{"norm_eps": 1e-05, "positions": "rope", "parallel_block": true, "init_std_o": 0.0}
MLP neurons of a small language model. Each row is named by its layer, matrix (down: output weights) and neuron, and shows model dimensions 0-159. Each number is 500 + 50 x the weight over its row's rms, rounded and kept within 0 to 999. Numbers have three digits each. A neuron's up and down rows have the sign that makes its largest values positive.
A block is one neuron, or neurons of one layer that tend to fire together. After each block is what it responds to, as a language model described it from the Wikipedia text at the highest values.

L13.down49:555530569488482488509478504438478493464564510499570452502397546510524481516502554544521480541428507543416524506434485555491508553507491634484435510457457446487476490493564550524518465528600506514524499530489545519476545413510445524640430469562464477518463525492466536485454534460517530523466446502481544508586430536455548467529563485475505502503545607542548541553438553430411475570548576488517522599532456416464539455537564448439506459515501417464474535499545467534581444389491522
L13.down59:525469578447475553518465491496497549396545409481456436423555513516505454535529410536508535465538453471497516430492464483372561487515390603501520435503462447548483451386384564498501507530564479499488467479450516514428616490486542513476483545517529501509531603653490488560518546497507490584529444551585526491475561517450466485503420493432533510497490494605439500457470493463445495409520576522441505438471444510512511540570456637489503510477579555534491545601518457593442449481489503
L13.down112:483592449582420547475604426536558478460452474510442457535430566391431449486459562520531534486452484446496406516541557522567475506493514616547409483442423490575556523468513476520528578544525530445545531582534580437531522519538412485544455534444563563491497493560500485433488550536511593521529533529382519517430496478560479492517518468441549442469501468387461447432489401501496537422531494504510501463544546538582553531475449446451488513573552573461527540414471453570471621422571418
L13.down335:569482569428544508570523475514494488474544474526585423510406537448514572499492453518553524520552399455549454525502484445423470475462497553456507482434396433404465538486453545439531550417488549477487490468537432592493488563537543477548476504412541549513399506452454540451465522577527481447544439498497460516482498461498551469505456562461592539430532440574488555532459572541512512467482537465493512443563507479509508510486416438510406527416540590612467479482564508548501468523458601
L13.down405:514417543505480552520502489492503539452502512436566554478576472512528571504448527511543490451565419483497534553451438438526516407497443484375498494317473459447539568508432518415513469511490532485496422499518543557463570534455609505475452515514438586476548541507507496547450506584597553541529438510597558469591514458553522456419515603519463518551533493533533463489520491557597498486580550522325520461564554414528486498400578520391370471536511512548535476415482521447440496486448511
L13.down495:533500572481466506499490511440514503495477425495487420514548504545524594482429479549460514459606474446515500534477554549460507443496499494473448391305478469490469514553491521546561612544566458509432520492541505523538506581473492475513467471452429512543479504495538478534437518421539522560462481511539458492372523550486511522482557516538520498546516415453462452514575598536501614523402436549501498506504469591526442474598476455515470521427456506476453437483576500504466543530490586
L13.down662:586473508528435406485473538482501465510606426499475441391439532573473559457431563552459456466499489529428493561447552552552499487411502511460550480554435427490515559579504543470540551515480464571518562444493506576495606497462543434541507454494572548497466461457438579482451379456488590424494423488558505486428501537485567523516448524485470556459517435457433495537417533535521489408537378521454516517529464485506487465537509497565553494500441517547479520505496447557470566466487495
L13.down775:513472473554424430397571469474505526549486467510487463592509466531512557539528557505489522490544438463468485505540525473537517574564568570491502506392611508490471508516516531550448519608546537528510502510575478497546549550539441425530456489529532565496402513563470565462524447504530571511503499497466529387582503516520484494569494524520548482497470515537436495599500597534528576525493523440612481380527614438407377403575552486458530533470454583477483497443472476404508590494482483
Words inside titles

L6.down223:557478452490566491542587556416496520572677550545461616494511444555497524481518420500512566583468549489515521500532586505518570464553566458458501497479393609483574560450474540538519538478395445498470480471528470558439416443504495570448502375569522432550489544491504464554505559567454602478490498585491529523487573518541591479444500471557471563512441404414498519452496498539409528478478484490554538525567447554454409531449601447503458459444552460456445517382590484501538499553528570
L6.down509:534461488543473551457388590566460442524491537539553502455438474497432521504437419506516539325607480518436601518540429459462458537484509535597487503418426472455562488502483514563429505497544449571494475476383506531569513552431464430507495526537486562532544555487484452467458481548497438424459564455416492526506460481491542457507501521466480455526414521531491432483542462525514435516406499568533485479381554545465509441521450538547517572589542495519506500486551583540539636524591431
L6.down668:462500464520556585582559479534404516429424519520479497519486506427466504438553450479513497603432545517481531442463435484461465558474551495501510512622582566487434556468424553503462470514585556448492406552565517529475532588414462504560448517499538598501516488531555472496580410598484552486463486503498502599455478442601527429511524485434569574464499582529585495512415519559474523472568481521543529556493523441532614537495460485487505641547483513365475456483561493547550473513433517
L6.down758:514453543546499495487554505511499464491484632594564508460508504503580510455462530625464491508533462538427425488616408477595502517500499460503444514595437465496540492534508537460629487605486504423509466494534525534461473466406529435447461533474550539462501567480448517478522604476500500418475558500543601513504454531548497515420538438522509511471486490425476452450422568573466470497529465449575556561480458527428507486557536569535503468514406486589489509537507475478507515498461539
Label-ending colons

L6.down117:536453623481411440495477513448479553459551532504452511486436605457475460555489442444528508460482451462482620554393485445590479468523541495464528496465574540439450511616483523539563477557515569515516519474491561524421490590497563458464588483534451548542589559502521548485449558450566515476518486525523507475421679574463464552463520470522546510557469560489466505477488577520527529445456535541446505487527297506455526527491505455549508507418519497546473443537403591538485427516512515
L6.down618:519417577539554448510525467539633526443432529493513447545396457490527474480447510471447433509462423463608563510488569441511496528487545517391521513533616431451482511621472545577591538463446419448501531402492518511420506524492491539463563525459485487502507526562530544406547588417584525491515512484545481601489555481466567475504553481460511468522535538442498524510540556516435566460505488513439491536541399484550560548480527379555410527519449583603528426577548605500468507533533481
L6.down649:500484529465513490620535531654638482449442421526357482481491471434488571461491572456478487517591490450529448407538564430580494537476533432433444424488492512490452542551526448479511438549503515461582430573496485425507580515570442434519417529471473510522444498496483560459473481447524470509454544534480449442390498460466540434440391404500489531497512514482616482458478540490523547492526548526483495504589496487432442527442551493396460482503497493516480501514447582508426550431459417
L6.down735:534554528521458453459559496519524495586426436501561364397459463449408575508455419429441495501474481464538535495495511493452529428537535544567485500574461506486444610482539443468496504547423497441462507581469519507511537529480570464518550529427345532532483518438445511540549504407519627475499462505537488497432598526512569560502572495550423548508427503408500486483542473500497455520405443545549580522473490513509485509464511539558494579425493480551494440540404533512459498575523539
Comma after introductory phrase

L6.down79:442441453496498564511510592524574502512512465472413563425502444539494463508535596595438503517481411476426564517494509403486557420561455545556436502523550439449533542540448495494473518415412514515542467479426501530521394479441489492540549550501461512563502551543449480478503564467472463472440441544538565503493554509488459583478488392540516512567488505551557457447450497477529387493453482507537546580496529489502534398481622526480446534458576559526510486578568578447545518657465487
L6.down205:435421523466539584426483519505564494368545487524457463459552505596507483530562499558500449559550549504485513471562483539417462512513533552352444385600485526455517531545497472486551529524497490514563519447496526531516469518552575460601480431585475556474521506496535562502568519455485526477489528488504492529535539552535521555463446467496436478555485462480475505478470432406423454478450431554507516558520489492485554533498636428527543507556559546586465553542514484467511440524472509
L6.down234:475498471584447534606492555553513480592557544444459547524504516416447556492462489573441549563508542573404509436509453445466491369522408516468510467495435414526593509602520539508589490468483568551591499461501517461489468470481504429535495531531507564538489518477497479521381527564527486476425445518484495496456521530468472505430504507481490432483455412507564440439587448478502447522505462500499592529549381558485518486406540493521433496467498547444512460565541553466548467535482471
L6.down430:463509428537545553595518436496463548454447523433541514467546462434553543456396526409461579512608427642561506525500478532441553457479531593425518513495429551486404533527482543519490482483409485552421495550441509541416575496496486541495518496487525462508490546419458471485592508441518444477528468544470472460534453440566484633461507453515533424460550502570505511536464557607498390548408479405513490458482561526506501433467505477459516467476517538529451512578409517531446480526446534
Early word-piece continuations

L4.down58:475458401522486560446495473516552443489520539497496483572455489453604534462549509564589528572558431509457444448471516519465552550509512502501496475428542568426503528544541440557439479403507429519505540555538473470537488407504536499422527649592578449536560531619512537448508481526554449443519505483368443515552474549483596421497483564502447508528495587512589434455593496523558506595464506473443452467512489492470504442549529553462491516475474499542529494442575520494443596514486415
L4.down592:465564517394547624534467507512557548408494541461547529588459520481458448483537497539560461433437539541502555470449384489516488563509477559499460548476574475428513461523357499427489441345537507487440498526492489444476460401450477467562532525575500559489484519537568441512561437578473472455490502482399509477562492420443535473536567503551502479567521478540577620589499447510515452538541483563451538557498570490531485556506476446542416631563506524509475498460570522563552498559472484
Article's main subject noun

L13.down128:425480460485507476435466483443557515438495488490519517555610603607443598509567461499400490499565440443524465470557552537555526499501464480535428522481575460423553616584402440475394397557515491447439525530454557456488480528476576529520500536569483485493546470473527520389492552625440538499522528442503557484427492534483521480432507446519534481507451552526449546477532538489534499460444595563442488438448449597548538476467601439526468470449426497499477432511466538521498489502495580
L13.down224:504500485526513474524478437402480439389529538508506582465445593544425426514535530514470461419587468560519557495517499535447534536504493440452404546356508469407537534600419453471535470552499438466481473528497539494501457463493452497447404612504534478534540558634536495389513491573500469448587554400465477477515551466484621419459470493498562440493498476522515498516485446490452482420488496463558530389494402564479493481447507516548477519471498524495606451446532483560459486495524462
L13.down255:576562525502513511448513524558508504495493484427433644556558493447551512571527446432493527510448494432367533567425445517479421532527465477416549493327487412486499574477495506426499463494389516469520483446568573439572475598483565535426542530411567525604519539563537450517501457561492488473511463530596518444412559505515530472559496507519413529484459543518486534573529534487534507470558480525410520512495577510501463557478510554486497524578437411505499477453532533541459543576459491
L13.down417:512508483464488355419559418511455497537462549467488496497494420581491406580516573537464515453561492466338664491486536496537470472465485564480499425404439518559472479512434503502569465525560493513434507496554469563520509501595449517502509493477526449489452516545536371466449535520499517495446499423496461428503559477432388454444441550479404426531538520511460551524471508529480505408552404445578488476422441477547506453573448587492466576506458533497522536580555461554395467501543426
L13.down476:444515557416528564509380472540456513422548515503523533592521519456498392448461513540445478524492518498586452554535571484462500499420561442401499478322513638391517566409543538507436527493588583577541492466571543553427526563564555579531490453508482533502478529496486548480520491524586421504492553521539481572540489439518507507504590498449478408490504525514530520420486452470536486420494599400498455560474544465502564446532466480485585502537571462500561500504547425502573462517527545
L13.down550:432466462516481494504453473480596560523552496452591565393549557469531503423536514438528433523499502450463584550500511520395530610481519418311503405397534558512538493445541532426554509518522518462498502530494514494457560462509523473509546553507537511504513428509495514489554529584553456442512493499460497557562517549530514541627543570523558507584518553474455591501520468466541577475532474479391517506514515497559450547529517568500440530493502462474502361444485496525488551667499491
L13.down568:400483568518438428618397527565490480486486508424515595459488439501535483567537450446513456509472500440565517580402473441482499513523517413551430535361492402440536642453473593432598477586477571447502524555542465523519537564519562519507540647531456530455531440466504547440526542630515483459545412612520497433557542515397556480512387446507550446418488478489505472511584495462587514453439553531437511449572420514526447462559452504580493567500517469481601433467479462450446517512446568
L13.down796:491468529532477349552521552557560527501508574509489498509539416585421468507515471565564404569548496493479545474443457475546457461536501517401510506521628498456529472498502459444546567507460509491526468478487499585447435516499552456473513492603422552432444516549622492580491545500505508471511517443506491539400516425519548547581448435572571413519475435503590451525531528617543464426442535482457445571501493540523414459477535433569474405464525505471488461461505493429472475601495591
Before a person's name

L4.down48:517516466539495470501427504513536415517563536587480497560501392450435533512509446572545554478517451539468577543542577448422458473478442499534496529480491485462517546507441564418532467455454497464478497518442540529467468518471504365374470464512515524527459476465604517494468412462496601479499486472423429533546447504541487566424517475499617456518559547579425580429489464556458559611502460575524458500475443531487420539479439438480531505563564579490385569509480594522568419465560467
L4.down768:519531540504531558557468466404517563567478500449493509408471578475466601533493524486406498555529552527444468456514437527451433487427594546495428520554512497446436423567479515459560432454485530428489341507549462346521608612471477473446653433505564511504514406460433610492589420485476534547552569481575448464486537515534466531522510521537590451419465597556593573549480431524492447491506456465474501446452424521487482492489518502569514554500540453537512520476506563535499349514434474
Second word-piece in names

L4.down612:497449453454454598508437427526504394491487557461542614484481516447496449496617506503451465531472483539504594457556629531516514591555564519542555531459500496469408552529518537460529514473523539409475541474423479519509493522487506444484501551482553445514523584550503522483470529547434499471457480476502459538507453542511445448516558558426478468504533474533471544517546400483592455483492497567485521587553490470443480438449555510477550465457591497499455488528557470509463529487570534
L4.down645:521437531552583500525474494526552453421520525553593453534471546510442507455514488461560464446506531488487482504505592496503440451483499527523552470470485470451431493509516541456447544487460556471488476492391522463593548485444479538471473444567523447533473470549524501415538552513508507466513422439513453577510454464526569537528518479485529542470431542511532446556528317527492562495421529542533475521521508523490431557534479547499435521577482515493499529370484469463490600500501461
Role and organization nouns

L13.down117:490512416513460472536466584402446586498562438474505487529499513473517399503484467491506439550552573469472489481436481548574494449513466551494482505395548538463516461514448510457472457532485531524395396624506569468509479487490532447548614502549515445540495440498595512464518504479507492546490526508468581474537525436464482592480527517490563571491571496466526528455470546484440540540456483486403442499465492552505531483511503530549493554432475556526571486420408470628540436516559623
L13.down154:395492506617557480498574521503512510505496476514424538542578472556522476458403491472562544562584513548572386542478572497497548466479539599520469588743569500487433432438497420489497471511598440507465510470468505526441427557536558592508583542486473511597523521521555470536571491479431477564400427506474472466483557500387472495499512455559434538448493465581593496533555454514445506429509486495521464477481538499525524441429490504535506537377470504556455484419419437531462520519505531
L13.down209:472477427460551437490650510557500453522557454462449491557524474385497525470497531432579518474537538479525616544515559453477561513624537446546507480477555444499580414500548510432432452538546450557486553424602529508522543460539475480383495536489590420551574481451603472534489438444502473520435501458501492372494423546489441477544526545506446553452460479563555476554459400535409525475522492543532615564525571466544448537515536485467540469552515462467532513516506548459451484449447462
L13.down248:532515523514490605446501540487538458504502507524480426530479528514489494503490426474517542460471572486510543528631537538468628475511457461521482434586485524421507375545450543486527461513470524476388419466559501498509412536560407464506492507376499629486557456501526523479575461510462587543588514619510403492476435483551497433514510551350615429507523591595517529505455555565485441455596448582480474495488606507481581503472442405433461440566479629580491487495482552542605502475474568
L13.down446:474428551485477521486542470617557525453503550528549476482543470478455500429463481460525471615476481576463576499497441526483463551447539483469570605635580492441567524516468425555469478592491517468576460571598483536519550522518551565521539617529469484489560562408525550495505481614519490486492537568507394531492492400537549485503536493444400550490444517536521399510507382500463463474464499509486543493491461493462524516573505476530496523432463555462600435521427572485427522543449553
L13.down501:365455427500463484510538530546434550552469564470511465479531574441579496514490557516504350589494562571481503494457479592432489468508605596464548494561529514467509494464534455507504513514570399480474491495551464533550525512524485525440520426552527502543468429490574445545506502510540454552415540480539530423479517528520510466427596540455497491597509479563593441455531444459529604471546521471651608585527517584395464368484414554425464481475499535481559461482454556523529443568475488
L13.down604:495393483492536471491527564480456519480472590481475500481536548497562522445496537558488542555513453496558447502519466507596542471541559510496537511500575494459519484528426484457526559515548543489498552505501468563432491454504556451439539491579461472461532470531594577411516613501455433413459585476477539489461555491521483491497542507439514401545576531539497420512532512532514585600481543441521560554490449538487525446483547501569481483504463504603450440501396521496521520494436518
L13.down694:410520529521519428535481486526456497515397445458506510564525501471527430409435377526574459547447444523543517461528576606448508506566540568522403493403509569477502506467518563485581529500450539486499519615468614477487528431473491576539561570576548540588511560636559481471484421490487534522444491443424468487512516463577491478498581359501554436547613488400613490447454495578466445467549518606405553533505554458553529437469459543426515591476528457422580483398470441567576509522486557
Institution name heads

L6.down11:472509512591593572448546511562467473477490486483566530456528511640554618439423546451490416516481532523507506483557506491471469507438529504556508443334539506579436412465539537620523437493419583499544414560526447485466489524457444481465454466583553444564469545554431514484536493537469514571423533495497526522445438555481525401416509412446581523486437541495529511485458474455511502460580457427468474515628526403511446523628492523446510447404535494500425514512452459584522554501457562
L6.down376:412449493498507546430531443450529475464441385531530481542486505458485510469531542467482520424512470498541516529515510415472496598538447496516581531458470442579482451564495412475551483549524475540425523415532403414581508502447464461493620429487508485497526455455451563460553388537411591483528477467512447472498500490429497553522526519417560572540504540543632482488494409490584472497541584574540528561575563510540482433431416549468508580473532480514456477572506486476465510627504515
L6.down558:511548564516404540496487498486429507521580502453556455559570503548398538507405486449570469464483540520460475512434530489442635478511479497574494543496498372484464550536516484465460488457477529562457507449595460516455443428514419418522486501592435529340548528458535387503580436484476518536512420464584532478471510495524479503530522438424500438517536557499460536454619481459488434620534529518604547424449558474566551476400447523530590473464428521491464448567460521520506568550540531
L6.down560:552567507485396539514471563501460411580470417544443392515467474467544570574534518424457528506451500475482523494459463473521508560434512485504475476426464507513539534548543514534520405488532572515546563400553468498438444534550480453577479538493515562542531478480613466479548498529534501539534458525547330510507496504516479627430489535444493486490521500512468410442550524495557498503511473579529456529502545540565447562396509516497519717478454527495409476516502640487525460561523523
Possessive 's suffix

L4.down62:533510523525494584446460531502476462507440480565572598468491597589552541472488498445533496338517492547516588519432470456453576535493495566450547453484508413531538515410454412549518571489484522511543514439475469507571552492467470510524506577360529483531541439487434517464463470511463502547515515508413412517572488562522574418485488540542481480500445468541532560451574501480506521463535498507504451482562563452519479478505569507576415560443575557464485517463479521435470496422465581
L4.down168:586519458429503549513479506519549530603453433496560468418635568381567569490367445435539499416537508511458479473584483548572471488480594539538503459490523437548488526623505518493532493436508457476537438508513473543519511487435462480505504549526519439458543566449477521525515436477526465539526548520520571427460513523469449541526468502453441468542503438400527557525565534524532490469507481545442508525458524504515403484503466560459517471431495500448467445522578503546478455482466564
Proper-name word endings

L13.down116:551444438481584509438572467437585501479411500503534511425428503520437526561492427490457538494497479458503486485510478440562409504467529425492498516264502494520438426544510470554463456427515556451474585557478448480533550484578490495480414504527503471487482495488516510533513460544443449616534519490472499461442518553532515469497471486554532444468553461378536505483567534479550493466457470516451484432486497484568506512597410503650547500476456538472553465455524518456579551480475469
L13.down138:489438495532486467488470471569467510403509481522458471527493472438540482578512467412427550444540496581494602482446524445572428576547423528543500517318602518505484450541440444506509481531494441534448500453502541491448560515399471486488529610582515615530577495545542468467491480533468527530498499580470428434512528510511521488571449488483550450395554458534439506509494573514407522525446532464537506453504460550552466465478537535499492471532528505501509526464485492498506475435467475
L13.down153:527529462515513406569516462494514563462524477488464513494516517552601534409433452530572555499465386459462426483507521608465541511584502363529457424298446500523512548549461617495498516521483619417463512571511463509531547564442623476482469568521557518449534566567485422456535544480568539493483523475374499582568404580524484440584434430554501441452470505454514486488406494537494480587504452450482540487535506606453481500531578507539469516549484519448558514499573449572548458484553423
L13.down291:556498442401414492431520462490466524476545513527507562474503465498595475596490518541491415358477481418431610487475465420526458443517488506481678462575551614511455525517442537544525424486570516508518536491424461544482488451482459471466556536464383616496541410544487508531474559485595483499606512550456476509571571517595479542575504473491536504447472489465530460565575590493544483423428580488494512436527586566384378453519451561582431466571492506560435471437479546506476468482486511
L13.down384:455537467530515419451432484500451515515535450493560479520494516495500530514438459463514544384442590517518450430550534511489482483509558464530472445257476544471506512676478440507580366460522465545523493486496505435540415483496470497578466588530498519562517445465509504510512475561656520457562498555492448501478474419501467479466494416468521546416523469553527442465503537552511439427441612538526486471456549543483464427613557511609508495599499493431433421433479519527486482540498548
L13.down389:468531483538424495511519505429513428391573460566558564429521403446586486489437480481422443475569447455493446437456532522584444522519508454504522528428515448479472527493489526559439429521440461546524507507419510478443524517470484478498501456546519518482496479501483494536511521515545455455572489401456593460441528472451622490503512519553433593474437473480405475573524600559486598531495470554484553485611482523473505533497482522518484528607500476537533568474443564434478495551509535
L13.down573:419417457482445554430446461656526444517490543526424465542519564490591500393468502520481480579535499430555430511480472500505477587464519564521447515576512471486513517478397571498514523398449481427482446403499548494456448469493557479484441571460452562490429543473604556524563484526532547543574506633478634509502441473604502517524462536559541492479507550422460424579493570573525517642535459574482594502524484433450465522551560521483351553512526526502542509456535516539512493513413478
L13.down804:435553422575532494467491485526505506608516366585512561638509577525593524525465514502529523415556563499441442459464466431550633522587432498547470478429525500585496605535455525526524500596445567592554559462492508430489541458530517378420495491549520559517454523548527434481474525635554548475523454414471511430559460470541561517520500486502504510524539547454548470406545555456499476444492528554530544418455509533458528458427573555489520611574599529478487529468483441441516537516561476
Anaphoric reference to prior noun

L13.down60:443454416424450497514522472535461393513526471557497476551483556596618549501571420581583478464462575463455566477490500484483511483476512447545532470490435457503475565416470472501473481489518442548410453466579518496505536502441495350441453536521515409429502559542468525458505466554538515432523466512561503464563437451492543482479479462551543524470478545507455422462468537516421483524470590551512530506496367491404555492498455538443470491525463497504457520483539526537528507503477529
L13.down63:397434458556448499537450565485617517476537502519565452426491544434562470494558559447410468418442477512497563556495489485523533495530555477500448584418485445444484510512569441409425501556472494469479450473524458364478420553379500468558436515509517476576492442611522534556545378436556549544592532515476502514481390485485520538508504457435461524522537549516553361577429464498465442509447461534518538521520500534498506492515468574472490515506468435438464462561535539485518496536503477
L13.down148:488474489438544549482406394500483429519469521537473495543487470558440510487380516578594428461550484420541516489470481584428455495493543538434485541424453471468528492488512517462440511468520384538469543435492436381559609452414402499544497489594438465478499510460496569453461325454519567544482533416534490463478547483499463512566459561477491458494536575551480518421558471455461408493443566508481544549475504540505546537495434462570516521456398544601471515523459555390518472480520466
L13.down260:526482473503467468555502623439399392540492469420421565453414518524468574480549543483507355543419486589545512480466427578453531484542546423398527505630509462502445473568500494477495486497493541452457591458425518562573516481511456565466436589521559529508438481522460560530563454526506484501490417494517469512542514546470519483480410507533466471538522438523490468528568410485510447517537462493554505633404518447498456541476455452548462497541503447526474483549469591475540432445478455
L13.down329:549480513542423513549525456503459538459506496510622473359489481470546515529478573510521487574469534406460460548562521394514482466545501522496472579637506504456504542442507493511419528512606508456531536523432446483472579454430538438523410538409476429553525541545604471561580497465411540480499553536520522450568440498532402458501445597529508542503493473476582454527448520388487441519429481556465471527458490548476449486508539460508444439505436408588546524488506491407444409514502463
L13.down457:420479551458407547541477480427535500562466465459533536534449556479575526533437442506476509434512481459539512436473565469533471485446393379514549456580574535532511513517409509478473448500508682616447538493526507434540442497476476570533504554558528399497500482553513490496447490552462533504534530465575479583524465512507599515470508531448560484421472374456503462451571486434588495488554476503500449508557427549553518565414581416481489493556525559463467512487498473474513472466556452
L13.down465:530413556495514487566496560369377492509486500531463488516520478504501467546502563523492527598443491528488545499525470432551489491400501521476504557542544432439524491468485525553475543495460503588415532445523486498434519486508438518472509520527498539519456601523549457504442458464559525518508448549530551420441540564467458513606525505380536524516430484527538612505549529558551448489566530624447564490569417429394527553503541476463514616461458524486594455464468517499567552464474556
L13.down784:533427469611444534531521567428555436490516497488465539505489570499511516469454572501547512495563444501429561499412467520500522447538533477485448540510456512381479494451576545503469559495511521548604531506510491449454590554608549466506503434435475516450517439528568456488444532592449458537525507555500593479476419467543515463401633426469463506581462489541482436540459475530517496428431566471484505484435379461494504480512512549445524551494461558519504472481500443557484465590528416
Mid-word proper-name pieces

L6.down14:450457435664419467447521573439485467488510588439486616520506376494466592490498577518495519445413505549458576519491590464542436427542523499537425494598463568453541530491508500527487435454513574553479506516479482442520488515546604506506490534483519467613489578516382512465588496489481524500429513514528507562525438536560540511513454440536488453454566539549506445445447508594500495430495392548561557486476475578463452551447600515500572535467472528455462537498571574538441493492472503
L6.down380:592431526502506542585491481483530456534496421475539520470485421444589506494388480518379496576474492461406572605534516511428539468471478484537489540553483459514484431480527462455427582531562411446514473493469431639413511600449479428565406555418528536471517509484471400470508581476519436477487553578476519518516538455486453580497546503556473438587449537518484478548505546465392526400527455506545597524575581597509556439473536453534423481478489499547518490507491551414502459480405471
L6.down473:451528425454489450458581564414444439560510454420477439443454463526570483479439512437456555529470503569475488419546512468446498519441585535536482555570507513484493546474592438427399538480489456488545435496434530373479508489450542520468450464585468500449473566521416507448484481480474437552415442497508500499439587503552488413435473493532473513396467452592493504556557405597450433450469483533478528496450503521403504505403560470609529504340512513480497488445445537494572478525536536
L6.down730:445482496448560543421592545472571477484385625501417507571571501536487535417533504489474508511448497586572489498473437512512549506457586513398462432518519519453513509449517517445409543544501519469520428623507534496569394413508534488509409504525504482468498509567516461510455415422420408491459522554478418591494468489551541444452490473433622503457504523416434450484366563596423502495480451500491531553476531491454550507438599468472501482492425491537513503489479453472546560516470518
Before-name connectors

L4.down172:535428452518554524519497525467498583422519463453555539549453413579436608551586534586527500575504475437436421455455481512424489594441496401549528507506536480468467530505451562479525448480551471459426454514566478462600536447454561434561499517521436517408550507411523504523537493523495543494589509510504527537476478519519492509442431424566537426467475549548511565518453547559512474589479500435519470610547490501501441478486480461497524547577411555482495497465445548362389493506499556
L4.down815:474435503484500478495487447513544496594496492463566602468536418520590513506488509519497436471549486471417389469514480500556409596476468500466477480543604489489516528414459539475492461497505483498470441552483511456474533595505492388517435539428476602566503513466456461479562536523469538461553486471469487579518551523476464499565532507505420487462536640571510412543509548469519469436484477510399434553502417563463457526551371414482508497437557506567526512472410536481456418430402521
Date-range dash